Part of a small language model's weights: MLP 1024 SwiGLU.
MLP neurons of a small language model. Each row is named by its layer, matrix (down: output weights) and neuron, and shows model dimensions 128-191. Each number is 128 + 24 x the weight over its row's rms, rounded and kept within 0 to 255. A neuron's up and down rows have the sign that makes its largest values positive.
After each neuron's rows, "fires before" lists the tokens most often just after its 100 highest values on Wikipedia text that the model never trained on. A number after a token or word is its count.

L6.down55 [129 127 144 110 173 124 110 113 108 171 141 124 144  69  94 144 168 133 119 100 110 119  92  93 150 135  93 110  95 143 142 145 116 134  77 140 113  94 167 124 166 138 107  94 133 155 128 117 136 105 142 119 132 128 121  92 100 162 130 101 102 109 148 107]
fires before: "1" 40, "2" 11, "3" 8, "4" 4, "9" 4, "5" 4

L5.down127 [121 155  99 125 112 116 111  99 118 150 118 149 157 151  81 148 151 133 126 145 122 139 117 115 102 122 138 141 144  87 127 150  77 175 160 153 136 129 120 138 138 126 125 108 148 132 141 135 155 144 168 136 124 101 120 106  95 159 115 135 131 126 127 102]
fires before: "0" 41, "9" 20, "1" 10, "2" 6, "5" 4, "8" 4

L6.down1017 [115 106 129 145 102 157  99 138 148 153 114 137 114 157 127 135 132 100  89 132  80 140 142 163 148 112 124  81 129 108 126 151 122 154 128  97 138 104  87 120 160 104 112 129 140 108 105 156 104 142 128 134 122 178 148 109 187 152 112 105 127 116 109 117]
fires before: " " 47, "5" 12, "4" 6, "6" 6, "1" 4, "2" 4

L4.down449 [108 133 107 154  76 139 137 138 144  94 158  96 154 156 146 140 118 128  83 169 126 113 107 151  93 128 135 139 162 122 139 120 172 131 122 151 140  92 104 172 154 151 175 159 123 102 121 128 154 130 121 145 153 117 138 120  94  92 125 134 140  83 127 119]
fires before: "," 41, "." 16, ".\n\n" 10

L4.down625 [ 82 113  81 176 125 130 105  78 107 129 146 154 158 136 123 143 147 188 111  76 121 123 107 143 128 116 119 159 151 157 160 131 158 187 112 140 129 134 142 140 124 116 100 134 138 121 120 109 134 137 134 178 141 140 140  86 159 151 114 126 121  99 133 140]
fires before: "." 22, "4" 12, "5" 9, "3" 9, "1" 7

L6.down44 [113 111 122 131 138 155 122 132 178 149 152 165 160 117  98 178 137 109 137 124 115 126 129 177 115 166 128 148 120 103 119 113 130 100 126 128 130 116 162 128 131 136 111 135 161 144 102 124 137 125 122 108 139 162 152  99 130 134  90  79  84 129 161 101]
fires before: "2" 35, "3" 14, "1" 12, "0" 10, "4" 8, "5" 6

L5.down667 [118  95  90 142 101  95 127 118 140 119 128 128 109 121 110 134 138 120 115 119 140 174 130 142 130  99  81 112 142 125 167 123 160 111 115  96 119 152 115 128 116  99 126 139 120 128 151 137  92 150 111  85 115 109 137  83  91 124 156 141 104 153 116 137]
fires before: "0" 15, "6" 14, "2" 14, "5" 12

L5.down858 [158 118 127 131 136  93  93 125 141 142 145 147  98 108 137  48 156 104  95 163 129 138 148 120 138 111 103 127  92 120 121  97 126  98 115 146 115  77 104 108 154 129 103 122  95 135 126  88 117 126 140 140 105 133 121 151 100 109 180 136 137  98 124 110]
fires before: "1" 27, "2" 20, "4" 11, "3" 10, "8" 7

L4.down548 [129 136 128 101 130 141 115 172 152 100 130 140 156 156 138  79 157 115  99 132 152 122 110 151 136  99 109 146 166  95 107 137 176 117 128 135  81 133 110 145 112 131 111 130 134 138 149  94 112 103 179 138 117 144 143  91  69 157 127 140 135  87  91 139]
fires before: "." 67, " |" 7, "′" 5

L6.down497 [130 149 107 106 107 150 138  79  93 138  99 107 115 169 125 132 156 105 128 157 123 140 118 136 139 117 120 134 151  85  92 132 164 124 106 133 140 133 108 112 137 139  83 140 143 125 114 119 115 156 128 114 134 162 157  84  97  99 100 147  98 188  79 125]
fires before: "-" 62, " " 10

L4.down132 [143 146 106 159 138 154 109 127 106 128 157 128 142 142 111 140 190 132 153 117 163 166 103 121  88 139 162 121 145 126 134 107 125  93 128 126 109 118 165 116 131 135 140 118 117  80 134 146 121 142 167 127 137 132 117 141  81 147 124 141 124 143 123 148]
fires before: "2" 25, " /" 11, "1" 9, ")\n" 9, "8" 6, "3" 6

L5.down1000 [ 77 114 164 153 107 136 123 176 139  87 151 114 104  99 113 125 147 144 137 150 133 133 140 168 115 143 100  71  98 178 137 161 105 143 132 135 126 123 144 149 156 123 106 122 143 145 115 103 125  91 131 118 118 158 143 116 127 133 119 112 133 109 135 109]
fires before: "1" 70, "2" 26

L5.down682 [143 127  93 142 140 147 146 100 107 100 102 125 121 151 113 147 176 156 147 125 143 134 130 133 123 141 103 142 107 131 121  96 132 110 157 143  99 125 137 148 170 102 125 112  90 106 152 121  92 133 126 116 136 142  71 141 127 129 166 113  70 100 123  96]
fires before: "1" 26, "0" 21, "2" 16, "|" 16, "3" 4

L4.down735 [151 181 132 168 126 108 113 161 134 114 110 113 154 153 126  98 103 121  98 136 149 133 149 111 177 149 148  83 111 101 105 166 172 138 164 118 106 165 125 131 119 116 142 143 132 131 118 105 104  70 134 163  80 142 160 143 126 152 145 111 101  94 171 108]
fires before: "." 55, ")" 6, "," 6, "|---|---|---|---|---|\n" 5, "//" 5

L4.down228 [136 192 110 111 115 178 105 129 126 144 143 138 131 163 130  96 161  98 114 161 151 135 124 116 173 139 163 127 161 142  85 123 113 142 126  99 139 113 171  98 159 139 122 135 140 134 134 114 120 188 106 104 123 148 141 108 158 157 126 136 155 186  74 158]
fires before: " " 33, " |" 17, " ." 5, "2" 5

L6.down549 [113  98 108 113 128 156 145 112 138 116 130  97 163 111 149  92 149 168 151 120 141  92 154 130  91 136 117 125 153 135 161 133 147 101 118  99 138 189 107 101 113 159 123 103 127 166 145 159 125 121  90 102 117 150 152 132  90 119 144 129  80 120 136 163]
fires before: "-" 41, "1" 15, "2" 5, "0" 4

L4.down954 [115 118 139 107  71 120 165 138 123 148 106 131 139 142 141 113 135 124  96 105 149 131 123 117 110 146 134 165 123 137 107 149  61 131 148 120  69  82 104 123 138 148  70 153 121  95 144 118 188 149 117 131 121 147 126  84 120 151 101 136 114 178  98 108]
fires before: "." 36, "0" 9, "3" 8, "1" 7, "6" 7, "7" 6

L6.down529 [109 117 134 101 131  89 157 126 135 139 122 141 148 117 107 131 142 143 126 114 135 109 111 140  83 129 114  95 128 172 127 147  88 141 155  97 129 141  77  90 105 113 138 138  99  92 141  97 164 115 157 131  86 106 102 140  83 154 106  90 150 133 149 144]
fires before: "4" 31, "9" 14, " " 8, "1" 8, "5" 5

L5.down153 [141 127 133 149 152 150 121 106 151 154 145 154 106 134 138 103 148 100  94 145 112 104 126 159  74 145 131 112 113 137 113 131  97 147 130 129 149  86 155 168 124 115 138  97 104 143 110 138 147 119 119 137 175  92 124 180 146 129  71 121 102 139 122 117]
fires before: " " 37, "," 28, " to" 4, "0" 4

L4.down1021 [151 114 125 184 114 183 142 152 117 165 142 109 103 155 147 149 141 100 153 129 110 150 156 128 108 154 157 127 104 108 134 107 124 163 154 118 144 128 127 158 114 128 146 108 141 153 125 132 181 120 161 128 163 118 112 114 126 134  95 130 121 142 132 144]
fires before: "," 27, " and" 11, "." 10, ".\n\n" 8, " to" 7, " by" 5

L4.down347 [ 83 151 126 183 144  99 144 111 134 109 151 126 136 111 118 127 138 149 153  93 142 119 130 141 131 126 100  95 135 132 134  62  82 131 121 178 112 168 124 120 123 125 101 155 123 133 165 102 130 106 130 116 149 146 115 107 126 135 132 107 133 106 134 103]
fires before: "1" 50, "2" 19, "0" 13, " " 5

L6.down986 [151  79 120 136 154 180 139 187 134 105 100  94 101 116 120  95 126 142 122 124 108 126 114 100 173 135 142 161 102 177 154 155 147  74  84 161 150 102 106 116 139 166 103 128 122 144  83 112 121  87 139 115 173 142 106 122 132 160 130 138 117 111 111 103]
fires before: "3" 43, "2" 26

L5.down839 [142 134 131 112 130 147 108 106 109 117  96  87 137 145 132 144 133 131 148 152 132 131 123 160 111 173 128 151 112 119 144  76 130 120 137 102 101  95 142 120 136 101 117 154 144 147 151 145 146 119 132 130 139 130 111 101 110  89 157 180 116 138 110  97]
fires before: "4" 33, "5" 26, "6" 12, "3" 8, "7" 8, "2" 4

L6.down611 [133 130 133 139 130 147 124 109 149 140 168 119 138  99 120 141 123 123 191 129  99 161 116 117  96 112 166 137 153 173 128 162 154 131  96 153 125 130 114 104 171 126 139 155 119 140 157 135  75 141 108  97 146 119 128 137  87 139 109 161 105 131  90 125]
fires before: "3" 30, "2" 27, "0" 10, "{" 6, "4" 5, "1" 5

L5.down315 [121  96 105 160 140 146 180 114 105 104 125 123 158 121  96 158 154 120 106  82 135 103 106 116 151 171 103 149 104 115 119 102 151 149 112 138 122 152 145 146 102 128 115 152  89 136  74 101 147 123 128 159 130 106  95  97 168 125 120 114 136 122 121 140]
fires before: "0" 17, "5" 15, "7" 13, "1" 10, "8" 9

L5.down229 [112 136  99 107 119 119 106 109  99 155 149 145 153 104 136 136 129 116  70 132  83 110 132 107 122 177 102 117 140 177 143 144 112 112 166 138 135 123 149 140 113 118  93 120 161 131 110 124 189 132 129 131 168 149 113 151 105 131 119 136 112  96 137 105]
fires before: "1" 19, "2" 14, "5" 10, "6" 10, "9" 9

L4.down378 [104 133 149  91 134 104 133 110 149 143 109 103 111 118 145  96 144  93 109 152 133 115 124 131 136 160 149 142 135 128 157 153 121 135 143 139 122  90 158 134 183 143 110 163 124 144 135  90 156 163 109 136 126 151  98 143 118 128 126 103  97 156 155  97]
fires before: "-" 20, "|" 17, "2" 12, "6" 5, "1" 4, "3" 4

L6.down947 [143 158 142 135 113 136 122 138 122 155 126 126 150 143 167 112 134 145 136 151 135 146 129 118 124 169 155 173 150 133 128 161 149 135 101 110  99 181 127 157 144 117 138 130 140 131 136 125  66 142 141 159 104 145 160 101 120 118  83 142 136 120 119 140]
fires before: "\n" 27, " of" 17, "," 12, " and" 9, " in" 8, "." 6

L6.down369 [177 164  99 103 138 150  71 142 113  89 148 131 138 153  90 141 125 135 114 115 133 126 138 170  77 150 132 122 154 122 125 145 119 137  87 141 169 127 154 141 154  97 170 133 103 113 154  83 110 116 191 146 160 138 143 146 144 121 167 118 112 130 127 134]
fires before: "1" 66, "2" 6

L5.down996 [166 126 130 105  75 142 149 136 129 163 132 101  55 143 119 124 159 143 160 142 126 119 136 131 160 136 164 169 123 137 102 124 127 143 134 137 156 158 148 148 107 139 200 147 152 138 129 135 150 141 149 145  83 154 137  87 137 111 122 155 100 159 114  96]
fires before: "," 16, " of" 15, "." 11, " in" 8, " for" 5

L5.down268 [116 137 182 159 127  87 164 128 129 117 149 123 137 112  75 137 148 120 131  89 145 137 133 111 100 112 120 148 122 123 185 111 143 123 135 131 155 148 164  94 147 139 118 156 139 160 117 144 130 117 101 121 104 111 121 116  84 128 127 148  81 102 117 135]
fires before: "2" 28, "1" 27, "0" 12, "," 9, "3" 5

L4.down755 [129 145  64 135  71  97  86 144 178 114 158 124 158 151 109 114 188 104 135 134 143 162 147 146 123 172 142 121 125 133  99 150 133 170 150 158  97  92 180 153 133 141 110 107 132 143 101 132 134 133 100 116 132 102 149 120 129 124 114 153 129 102 164 116]
fires before: "3" 16, "5" 16, "4" 13, "8" 8, "6" 8, "2" 7

L6.down236 [144 142 132 126 156 102 147 139 140 164 131 110 146  71 146 155 146 109  91 124  89 117  82 177 119 138 123 145 141 134 144 142 141 140  98  99 113 134 185 144 113 128  85  97  93 161 141 127  96 122 145 156 147  85 154 130 130 149 138 185 149 116 164 133]
fires before: "2" 61, "0" 6, "1" 6, " |" 4

L5.down954 [162  93 141 155 157 139  83  83  99 120 148 148 145 130 127 138 164 115 160 134 108 144 176 195 124 129 133  58 158 136 117 161 126 148 140 145 122 114 143 124 149 140 103 128 123 147 116 113  76 119 144 114 145 143 127 144 132 143 133 126 164 126 123 112]
fires before: "1" 38, "2" 29, "4" 5, "6" 4, "ib" 4

L5.down508 [105 114  92 123 114  94  61 115  92  82 100 162 133 131 150 123  98 121 134 100 130 122 131 147 144 109 107 153 142 113 149 148 109 150 107 154 111 127 127 145  86 140 106 108 108 157 156 118 134 135 144 148 109 154 133 124 110 156 146 180 130 139 129 111]
fires before: "1" 20, "9" 17, "8" 16, "4" 6, "2" 5, "3" 4

L6.down421 [116  99 171 125 151  97 136 158 147 125 170 151 135 137 113 155 107 150  95 162 183 152 109 177 113 120 169 128 125 123 156 156 127  98 113 160 159 122 130 127 170 104  92 144 147 141  71 103 118  52  99 103 139 125 172  94 119 102 194 145 104  98 136 105]
fires before: "1" 25, "2" 20, "0" 12, "5" 4, ")" 4, "4" 4

L5.down492 [ 79  86 166 133 120 174 159 102 138 108 104 197 127 130  95 182 135 143 117 141 148 167 123 131  86 131 154 157 131 169 118  88 127 123 128 111 141 114 171 118 124 152  92 149 107 152 111 134 121 159 151 140 158 131 131  78 122 110 122 139 120 114  95 145]
fires before: "1" 15, "2" 11, "7" 11, "6" 11, "0" 11, "3" 10

L4.down506 [149 107 125 143 134 126 127  79 128 118 134 128 101 117 140 136  80 105 156 143 196 153 161 171 117 159 116 134 138 137 167 169 120 164 103 145 134 123 181 114 102 151 111 115 173 136 129  94 134 109 104 135  95 121  96 148 113 160 167 112 162 132 140 188]
fires before: "1" 21, "2" 14, "9" 12, "8" 11, "5" 9